Part of a small language model's weights.
Architecture: learned positions, biases.
MLP neurons of a small language model. Each row is named by its layer, matrix (gate and up: input weights) and neuron, and shows model dimensions 288-383. Each number is 128 + 32 x the weight over its row's rms, rounded and kept within 0 to 255. Numbers have three digits each. A neuron's up and down rows have the sign that makes its largest values positive.
A block is one neuron, or neurons of one layer that tend to fire together. Before each block is what it responds to, as a language model described it from the Wikipedia text at the highest values.

Responds to: Verb stem after subject
L11.gate367:078070135125085160116184134131136152143126134112078122110116135101104119121089170145144098142086120126133132119099107156100162106141191091169151112127101134088102130085089162075119089070135095119083090187090133182165168109146125122177046159101100125119162117125116124162121101149139178124
L11.up367:116139088088157106106182127138167078150162132155114145149130113100143137168104125128067211137089159123157156114142108100075167152153097101123153121144110166160120145077103149079134151124177124064051105072114052170141085118109112126136163107156147150157103127109159122153172116117176113155
L11.gate381:190154165104176097090116143136163138091114135135124131146124126150163151075144160151132105087179119120151149129091149113125101093099116137107125208130158125142151141078138119163104105118117126159115133126180139086164125120193146111155119132107100133207125093166145058171084092120127135102
L11.up381:124149164074119134100104166130137090128135182129117109130086138155123143092144175145135101107177116208143167149157153108106086106108125186154104134122159165145082111121156180121066051137142118155151095126179109108146102131113164130125089159125042102133084113146173111207134093075089125138
L11.gate534:125110103131165123109098131150100085133102060123141157140125135152184108084145136139152085147144138044178127098140121112130153086074130199111123127089105139125135194098151169196167123127128109089171078150113150101112122093176140153097109125118143128130165164175124154176122078141091151163
L11.up534:105120127089119078086059137108113057122125107088095181147119117196122127176148164101146151136141111098140124083175136117095149135080093123107088113092165129115154131143115071082191121124089160081120114086087112068170072139147077166170118140093150139106092160099131182171153177126134137095
L11.gate631:094190110126123086112170130180058123162093162057107105135091143100116094137075109150131167103141082133138164168116171060101148095168097102119173151095122073199125137153128107106158074117110147137157128083137148136115106136095151162148193156135100135130107136153190183128129161127158115137
L11.up631:115102115114137088096145108153107078163068100004157147121118140087133120144132130171096133064112153088116135117132098146151092176072090117071164125141138137136152093067091082096092144180150104141144152094079119108166153124122142190100159117095136121138139107143158120188038101131118112139
L11.gate682:141112172168141099103158159109180168097147163138122109118083152097091126107182183136146109140067158134094074054193170121130107107193094180128127101100087115084100141119156123153150068095206100113148097148073129154138188102087093068164142076133126123118150160083128143119149134160130201150
L11.up682:168073128107069095153110098159154125156109091176097143084054137103159115159134103142107094097094152158130124138141118084158157110077136113157142066127140188118098163153133163128138140109182167157097084114113154111130182102129108109173151119060128182155137128143169056159104093148145159131
L11.gate719:102141114178071115127134155151118100114118180160133131111155120068143096123140148098138085124086100065126159123076153118117128142130130108108177142103139117104121101135115111115175092102161179128126087084125071171119131085171133077187134141151128129161142215086177103154123120152160149096
L11.up719:142169080135173142077157154129145116158154139143084137187123109077206144119142085127165064121095198113161129112148141142096134099129098103142137105126165090087152157104172144113128084118119100153142151146121176149115103076039131180138132107157121091092106122124103164096150106106246093109
L11.gate783:161097104053081167118127108076081182152166128116099164201104129113074158154046177182120113123118139125141116095187133102026173102100106105089053111153182116134130103135097126129154073072153111116182126080098118106141122157142132153175129132072190148079148139212150146135135183115112144073
L11.up783:110081148130133067078112165131152100122140050097156167130073151105149088150098151087139140138117161166160151137169148081067124111179148112145150107138166165143120118115130154156099143066168128137158104110044173160172124149094077177143105117171146100123119197137162128125130219112078139098
L11.gate904:146157175120159103176144147093113090153073108161150136137126139091148139094147140187155125055123102089117149087104093154066086178109110128154167135140183086173119185082092132154150119116165115121116144115114142169108136151108182150134094142140122157164132117113153098096177131130150061159
L11.up904:132162127109129111129144075153145097105105083144178137128142115129071026107104104092083153115096115086161079117109180122178131076154159137147135135121155121157147088193110141164102160172103108096145157054108165109143090109115173128142120137044131158101086148134178096147156133128115063184

Responds to: Verb-slot after subject
L6.gate578:167138137129130129137118110089168094144166117160141087132112087103112134147190130119132103173143219169141150138150104111174123106094140125064170166164114168169104169117106167196161093102138100141124162171095148113074156125059160136223161101078157123129142189133140158179096071138112161133
L6.up578:098164142203179149153107067076102107149133110163134141056138150105096143142157156112137128094082113108132150153112113114155098110138176107128083163218132088148169163144169042102175186107140115185138135138093092079134185110097135183121117141084164112096119182129147124176141174088109114082

Responds to: Not, pronouns, word-starts
L3.gate74:091094121061103090110141159129120178111152155111156172124114161126145125192100206162144082104114122037112109152120158133144124160180127152130185122124183085133092125115129160107106100099126142165077119097124161115120123093163075121166141129142109119126214133142126093111115124149105146096
L3.up74:108095118081126083069112122117158145139128146107088127093131157176144101164095138127119121144148072062120146120139105099116102130176126110145155116101202128150096152144088133134083116091070092153118091076147098124122169049122094140162157139123110105184190124088120139136159038122149170067
L3.gate77:183113139130134176179116128135095130041150132136124162147142141126093160070080139112091166132152146108103145177144100116140097143107120123065170117075153091074109145148150171125141112138151083106092123071175062128135122052165177107111123106078149122150153182164096166120040146136099107076
L3.up77:103132159111144155160166126143163154187158098105121165115130147107128081148157171138134165132135159170126118133073134104068104159142095164113031156124090155143080081153194091107191101105129073184107139130143198168156101130125109158143179178193123130119070145087123107104114102112141131088
L3.gate428:103100118108102078116104138103093148110109143111135140118168188161095201100156083114058137130149079119119041067079094105177115092114086105055152114170135112117126117079124192148177090142120156114137086110175098105177140146152085179165082135076065151143154090164096137146214131094096127160
L3.up428:115097127132096091134114140079087163140115104118124210114166152181102171096122102132048144167132075166127026049118100147140073149143128066108177112180144105122138125112131202180166108118157129124121098138133116080167130130127086226152124118107059118125135094163087149129206165139098144190
L3.gate524:076130109090175126096161190155126125176123062173142162108137126139120171112127068144084196142112114096170093068127093167126132087194154140086138111142062123115136122156117150133119123168100194099170152151091124120144171076092170138126072136123119112086114153122193081081086183109112195105
L3.up524:076165116079167096100131107156167106101181085122128155140142108152111174095096090062150153096153133148150162145096099139109144082162113151119097121175137112108143109119144125107190090175165156104130156145108137162151126077092138175091126135159151092079121093122052119088072131096123161108
L3.gate567:082118149158090109111151158137107147068166151113113071119134088162157144082144115127191133089119117150164111145107157100100171162186130161124115107133105106094150081140157110161146138153131166115142142087123078118121091146095060163090145038075163171056161087142127100136081116134122123120
L3.up567:155181119143155116114169218109142095071128087193156140157082134108099158105123075128159171206144087083109160140125150142119194099118125165162149145095131155123192117112139142093097087114137151093177155133116098166122098146156170095152098179091096104070095155129062071101135106139113131137
L3.gate584:087106130198134138049097144113104125108062137115088155071137113100141132116114128128144144132101140092113160102111134096065145169132180140092098112110148148090192038151135127147168110110095105172119130094047084118175160145125120091147169143098141142092118122211079179090154088104138138075
L3.up584:137107106175113175050121158189105158103098159117139156102141140137141083106123058104157100081110125138104114114123121100106121114146077116117167157136162122163148111102122151108134094151147155124065089121085059142118153129129138096194110123110112098123110163162131096141077134140178105136
L3.gate678:079067099105181144109154130116143097117178183134138158071140155084110144128153146169147124115109173138143151137064108150112096161200149158120128124093146162062100085197110143161196073123164145131117083138131130167112114091093128074106171100143159092120113095164115139102136131155090076109
L3.up678:153079122099125153098129099093093066138144221111176218089095129108122155102177122127115143120123150159157119121099168114134105144104162134074142117125160103104097165143074131209123133047125121149155134108135139142087127117112136124176191100131152101145151126146141124116121142144094105098
L3.gate689:140109129076149129122116147142076113138213077155159167138136064114116159124083153130088100197115122155167114143102158109190131125193086141107069118115183155115113103149144065129148110182170175075181135129138140094112142127143059164099140110086182068096147112131139106132131083108155148128
L3.up689:150177123148110152134089150113181163099118066166141150147186090148078107118109128199063120156172125100138101122138174124166119161162100114158186142125130093138160092118113103138143111161144153160119159137114134079138111108176128139122173138136153109043133130134128160104117159158146112098

Responds to: Heading closing markers
L11.gate12:205105089142124193062116096151134125211123128184147109136143130124135110107127166112179141080132096159100138119119118127161120121148132076123124091170178077132100099092113150096106160123152153102070098150081047134106176089132155154148158088106118127138167134155113118063206147186093134113
L11.up12:125145061167155121072090186102155122162169203126119128177089080140127131134158114156169172113108202167158154084198079112188141180139138121081122146141105115146100114115097159127122174140133140150099115150133091126092135101102154125156091091126162179110101054133083074095186108178046104175
L11.gate17:133064195143112102138162100145140088143170090124058101151109119154138123156119192085101078126079074125083142161071162119162121128141168067111237122129158155116137141077139169108138135084093160110115130155127149165106167132077155156096102131166101084123082123173098147118167142099143063102
L11.up17:124113122116181162097127147111137133129143146151156147122122174118147124127068103094072140117184088143191111149098059167062127081149132178126080175139158095125137104094145164155162102137128118161153114082091116140125098171109163076143115151116170163066088137135168152100104111149115113138
L11.gate541:136114095077110085119068057158092122176113175114077103099108125115059122148199180123127074183126131110086114145127162115189131133114179087098138143178094121116082122103111146089183113083170154213124128081093093121084136148181133126075160094156073201128110147143107138106123150104112117114
L11.up541:196180091121111114132077080151098153183111137168134110046111097094127083133116160115146118149089171111143063115148085168172123059152123099132111120164164065158176123153098164182136117145134128163117136102115086137135153129179151177159152091154114210128101138142147103118175124104105139112
L11.gate555:111168186080114099115193127169157096126109066182161109187229093198145104121143107148137165153162149041149140091126079124159158119134111120155141104106155150152106087081167129115108144108217169140101048198142103105153070119149152119126110164122131126118158115172089073083128108119137120131
L11.up555:092107165116114133123138117106153064102088182130123114179156175098149089087146104147071131129113102123210128154118096094116123116176210069097156185114122077128125129149117131120143104136210104162084135086089107138123137152129166138135159145137119143163171151084095147177095179084107099144
L11.gate628:163163133197151076163164117133148113128107102140160106121124127072153115086090168139159133121183117132119159172111111125127133143156152124116125157178175088136111173120146106168090139099130078147150097144121089125109147115149159129120134168151049119136135150161125105123080138067087136142
L11.up628:154148093141138108195167118108122087164114160149104140156141133076116121082125115129141108094124108154128126101142061106123114103125148141141123132179143091188118169138094170162114163119138098092172121156129109151062130102180131157126096139083152140110102158155089123079121125126115096156
L11.gate633:125147056179126171119082121108134104143086092160137224112177115144142107069163154139156097161092162047176063129169120150070108206094153121138163152136139083138158141136143103189044131113090079174146105161107172169107137136113154119119170117072100189161120183074161152097092124160103152106
L11.up633:117082175116125144157135159134088095126133146140126110097160111149143126130171151140098096097066128129161007130097178145095169065140114085197156100154130142156150101098108163144128176148152133134146126144168103186164135137124165074157119103099101109171163072096132092163128143128102166131
L11.gate677:127166138139139105208111133146110124126181089147110172106084104086139102112153129137166104090101144135081124143141146118076075090140097127076144140165099103143163148156136098151153167117152125161142093106117131127066083153069072099127188178075135114155099177101107082139057066137092139147
L11.up677:152162161111142159184115153181104126118087099111061132046081128114116176137120138119166123076098060097117153088140076090106101125109111186102200112160117122122128126149162153156133196106189169138137183090085148140126119104099127130171155125123136121174171111154087125124136140207077149130
L11.gate745:142117121130106113157211123173060132194133142134146148162034100144119114130119170111115058132088157133084162144123114129117150153142207086119141132139098127090116152108118155103129170159145114125216142097161160115122079138115153146152127116138161145082118135148095136110134143087139134208
L11.up745:126094125148104128194200097136166109178177123149169140110134108072149139136110160128139114093107132159100106160136106131161150113101160212151146089107138123207102152136122123144100112135124143148122110106165079194058144205128124141201075088142146117152079131104137142130146138130091121077

Responds to: Section-heading closing markers
L6.gate414:161131095176149118153094129102174102143122132149075146162145102140103160061160145086104105059169150148097147169111084145157159155096119094148091127121122077061094117141102142151172151157139110152129139136045083128100107122160166107045130076154133158106152112149147108075119153146089075153
L6.up414:164143120126169077182048170111145173169110130101140114114110079150159151097101139117169106061167120149132131149108107104116155146097131075136135160211060078098129160104105137141165089085141085174106142176124074124144144193099181117107196113185121129117120098156162097124130181131126091065

Responds to: Wiki section-heading markers
L3.gate47:125135156117087188103108134121103088142125117122107131117097100072155122126111166125102087137154163153123161075136077144144144173141172115148079104097087119136143141094185122120117115155148137100095075108152149125059070066115155129125177153194122132158064102120154154112145082061176126175
L3.up47:111172115150159115180084146128115121121104147134157137166159139120089151096104197112134205134096108125142099105137051115168109155091131130139149154144144140152094120157179103079157081118164150150093140141119090142153056096074230104107118115080148109198069119099147147155155068072107076100
L3.gate98:158165091141122083097188113103129096164103114126155077121132066072185150104077146118122106142089106141140122097179129176132182135107152128108116107120119072127133115111121127116139081121121115143179126147126101197088123150104132123064150131153142124179163073077152116204109130129092102136
L3.up98:148079136141108111193164147130075107136186130100180148134110116041157140124140112164107131170100153106132172085117156113184133164160113108116141213073122085126118142108156149170105126113085157126106121095163131069117078144132167136119129118133118059080146135077150056092118125101201196140
L3.gate334:110054156166138172150108052148156137071064119150140093153135138109147107093115163122097065101112114079119131175150127081112090100112174123116146167178093081091110123076188127216102087084165164137171092132136066122133122129170142117201122139120147125113088157107154143093166123151070109153
L3.up334:116106168105093092116154125132079172160165122128150152139150118154146092081140140063093114173138081177153125131052072088115112218111138114102172102089097145133077132151154119113111087064145102134112124116156152133119134127105154142144073073123131117120145113177072079072129175146160076093
L3.gate394:106112090201154153139131141054158202161093080136073166111149146120143189136197108142081106128137130124128138082156145124096124168114166168131178120135131103157187119134142141095131160088166102147098103162125100112088132105171142070136181104099084174108133083179182132150100043148112142117
L3.up394:082153129174130107128133135160154146132162092079082146078095096144127137160121124137125117127072081158122141090178140063106125166092130158088100092086147128147148166125140148126123098127173154158144129104139138122086063131157160135127185104126120100133147095163129147112128152096104166119
L3.gate643:129125079126093139163106179131142149134172133108185164132105136073117155106164164146069155154149073140056163094157195146126138187125120158111146086165066140104106071154143156166202106135119116136123164144165175137156114105102162147156122137099104094125117122195119137091167126091124116151
L3.up643:097102112202159159142088082079112112170104155159146132076132150134085162065140113085126179153084091152134211114155151182125127156137051118186160093170150154128160155068145189082155149103106134111142185164107150128119174160124187124144120156154127108093133210124124064139181108130095144151
L3.gate759:094110091150141130175119094184117095156101110080145163186092076125131117086092174163182197141172160144137167103183142111176127093125139134139135152102114109183119134146132118099124134147128144111096098162119118125137121125127140112084176121141137100132139135163117107124089112047100107205
L3.up759:099145083135159120171120123178119123110164096115143132119077134091082169106105135109215173100148102158114123092117100117125116130091140115157119171130142115147078181101168120102161125139114083149150070167128147134193158114169136149143172092145111099152072143103119108135098087120093084178
L3.gate782:085083074156095127157142096139162114165139087089128109100104095135070063118126101129110150129119140142116133120159098095107162124147109165141124142122134105129140127121097120122218088142165132136107080206081106102114158070120198110118105170149061106141114123159091067128125153147089095113
L3.up782:128123090175141110129159140108149159142121156172105090142115114121142139082111125162111140083101132149110114156111072128093105136135156102077044136090116077182131127125131110169126095105188144150143152181074145060091118156105086127186124142126129143112127113172124129131113079128143076135
L3.gate953:077154102139131166098148132158097167086144130136094109115172134145185176139138133117123137201116115133111119118102168120120101169129149123114126151083145153152157169115172110078140119082171142201066093137155190131115090133101173096145159147137049112100151143136161122087123056104135151152
L3.up953:070165078093136164106104136149136096091191096129083141120165100135186134147120099103111118181111127133105079135118212079124109160131161171081135152132132135153149124092138116091133135168175136151097058119177150128089110104084196077188167104163044155061166117112166104088152089091101148161

Responds to: Sentence-final periods
L3.gate160:158168098159200135118149127191111160131117112165080181140148158074100108027103135152089147092209105176153145128151116076177198075100159100113086142152124158078157126154124139147131076201131181126118131124116104118126076089130140177099185069120092131181048103070161151166146120118092109137
L3.up160:132148070132163191114106217150148117124117157150080096156150128060151122124079166113139155120085161122137159109172108098116114135074065152096096145140116130102115190130122108146118131190134170144072116155107115109090137136117121171069209103127074198175081158197166152187078122097126095076
L3.gate562:147150088157109103110128095113160114105124152157120146145045134065171142085133111157129131095105137129156122134096116138132132101128157142129075163168166111117140173146074138123121112227125167145173098136087102116115105101165124164069176127129131131134065151160165094116187116067134134134
L3.up562:099153153140132179111162141094212174170072148151141102148192137097068108071093123108142176108164135131208094080107143079132110087111168071143163188157121175166104105105113085099146165090107151183134145090149071118156172090162067092134134129120123191112138155112105142205104121145118122078
L3.gate756:082106144190141130115127110195188112055067105167125143130145164113143086080070106124152100122132124163117180113112096120140125094097134126054102173114101138125088110138134108059102104137166173140120183197081101135109144150166166131156207120168128124157104144098194086185090061124121173121
L3.up756:087195118141174109132154148162161147066130137168145107123133145088130179032076136135128157115145064121130166103099176091159134106123086169067125157146093121152088151137118081113124128161172153133129079140086109148147147090134145107155129132127152115113119126127133100148120088180045144122
L3.gate771:167191164092096122083104174119155167134141099215093128120100178075083162094122192105145203123139093116140122145143132083177109059089113138133101138165174177121103161163111106128132123104141151165117113139131068120156091099159123179117126111146149127116100145092099148126127141135151157106
L3.up771:120172082062098100084160170105105133141115104168089122134124174064140102105113111113157116098121154075120094125115105104174100046118145115162118153206168120136162140149151145097143154152090155136062135146075080200136129097061116159110200117166135148179065120088160130161177108097175104097
L3.gate844:169201142179151113155102117144135175053149147183137172132059144068087117086076156145122127129126113070143142169132053128170147123121145088138117229156146105136124191154101145120113128136194140129058098154097109115113123140095128125128115127157138124151106153136108135121147139124111145120
L3.up844:165134121169134101132118151116108136171138110145139145182098133095099158080097147169107180139141132078098127168133107183141115091087104060088117186185151114135154161180126135181126091183141120153088163165043105105114097141135211178104143157132147171134117161124114117148176114069029171121
L3.gate873:118162131111134092090082088095087101196097101164116118197035120082091178091118106150111113101126138156124104142153131139166061121097128121095093155157095114102173174129148140076114113166161176131135132176091106179088076130157212149130144103162137112105093131103165140147154096104115140131
L3.up873:143148144116092088086165092092140157112094149188078119087156184111045172125135134102119169114151155109113105133131144115091076094144141052083139160162194095103082158135165146129113116125117127131139084158178061152161130100125115140133142116156147130117139105099177151162133109172134130169
L3.gate947:154207105162107080153071097082152124097152174153121134155095199092130121090041118111085114148154161175105136136105113105159127119120082088126166189158106094164113148094119106130115100158149158147163081111086169072121109131085180129148097081107113161150068195168087162140154125119114160096
L3.up947:153117152151145180132117140096135151169136153121186105162116189084112086091084133125108119149115191137147108104092130138096149061065106116138071238143111166120109160146088131113101106181136143105162168157119113088148100117157131092098104131075080085129063159149104125126129155086166145088
L3.gate1006:199173098122150124095115159188191124135125171087081144132099142037108096043135179163116101096122124117115123157175080144130151123135138112125070164128085160100099189147093096155198110172074089163142156168111175091095079125153163103124146080095137169137143135142096153169086120110183117141
L3.up1006:140211163091144135109176149190149122104122192156132156192144102064133033088164149119119197157114081106155119166184162114128166094131103094109065143101104167043164173145152116099108118115111099109175122202087163157109102142092144170152141150131166141133089142141118115186187126149166102168

Responds to: Sentence-ending periods
L11.gate18:163136205103141153110159133144104094167124164165138107114191112153160068148141176090126080171163136113163108138200129134091120159122158145125170072114136132102124080152175138104146187138084147109091081094154140121130158163039080119145113058108110118213129122145109188170173119113141068167
L11.up18:116188170108185163163143109049168138124098176114200127125172112135055117105114077094129155175095089171078102146129139107177132122132170145144135134144165115115137161124119129127202106159146115160090108130101169170127148108164147139148161096149132162059165122116128090090139095109089192143
L11.gate75:103119147138152131145153099124157078094133101089120148088192099098157119119103158165191188171090163162138184126071179200120127145131139072125118081089128127142103072106178160198122166115138082157198116111143120170142104096116106095167141160156153080136160142115080121114110156179102151135
L11.up75:157128135124080127112071134155132112083122079144096123119124144142146172185065143111202109142121131177147121133107162194149186130099206119124092118086198200136180101073128136066190130111136112103162154101112072139150150157170149139131138161089147099146173134133131185158135164100106122177
L11.gate146:072137186108161127083139103137090128152152154136108198141166135140135077073130141129178141157131066082129158144138030134113180114141120147086140129152139142113103123228124090114129124101144126194133121114053105128167107093145176190101078093160089078154164149149144097182140074099102171151
L11.up146:161139166140170042147131112107120181095164116108101109117159124077135073172124090106159111157121172106164113106147102065125171129126152093122142158135166203207095132096093128065157127114139122101103115150131141074182102128103129160081131135129098078118125126164140110217168112179158179121
L11.gate328:103134115104162147159153124115064117124171172113092112115120129170047138226097149128129146125109136201122098133161105119153105152106066113064087142108127104110114089132225107131135099109118130090121163200152133112116187138202075106118099106101163099153083158078172136101134157146081114120
L11.up328:159105124120081166122054127135088140138150081152162143150111141114089160186186129136140111143085165123157079106139205097073099037070186110036180142206152111133068138182176141107106125141107096075184128097187086137174131124169103149090135151093130110121161118103155135135108146120162148162
L11.gate396:111102109116150134100170157140145094094115106139065155091071175150128100118121123088150118134118116175158107128150162083104142122101104102066079125061095117122111112152077142091124201086159120168148097174141176128160122177110104137103193111155099126114181149094178109120128180140065165132
L11.up396:140070156110096101138125150050185134155161141175106137097141142121149143118125163061111214112107115131127133152085097105075145076113170074162096171105062165156155117125175135156116143170188104162130099145157179133174179114100107148117195169221139145152128096136140103140114135113154205186
L11.gate436:173102128177123183141154135120143104100125144125105132175137146103148107083159176105151146077115102145117103100131141136102100120109150108078121150098090114094123125116101099114158172060222124138159104144134216154132128136132151158143115071100097126154128140154163171126161117060182235184
L11.up436:140121167100158129120134165159107162108124100122071109077134118108153137108200140105106172143129177114112093068113130107086111156115043123091131165092113173157105115120107122083124175117097059111177126053124127158146115172160151171138106096105166076074124126111093072165128103119118150203
L11.gate615:079125161126145117115129179165115087177114171128102188124147119169087104158121132129105151126159132139128091099085088119134186129203135111156108151066190101170129091083121170107148107150126117086166105092128111076052111142139122100139125152098104128136091154139123143103080138084123142145
L11.up615:098122154134077087131141116152178074126161161106107137166161090112100111111133066115168150176153149097186057130118099107131136109184094105201137117101179096167180105117083095095116128143101141153166164100131132128149125125147071150150108091153094105105084118155111139171118129127183131128
L11.gate692:170163090132115087111123109103143157093103144195158195120134186124149146137112112111143093144144150140107081120064152106135090185089103138120119147129133099101137087109195128138099171130089142067093089143169158106130132092127159170105102072093144116119155148128112182175052111102142175175
L11.up692:119131139118164068116111080089199104161117131187123169124115189095141145120121124126102071106104092153128121128170160105129142127113058121132109078168193106119133124181078128179138199108116080143071125106090091145133134115151128070110124160117084151117103164116089140187154153147182135139

Responds to: Sentence-final periods
L6.gate588:120126080089155109105114148119127191166061210094134184179130130062180109138165116193128102138158149121103159140175099146120074148170087132165112162126103112136169121149164154119154079119199165172137179126107079126119093122135175163131216108152092142120115145138148113128163153097116146129
L6.up588:113122130152094141148161133101151111173135181122070157115127175094089085110176165111102114071128162146157102113134114091170158094126118190123110124200197106108118145167105127119116106106114148189176122109087117122151079180141103124164149110143169124084094179135103114093090109132153159127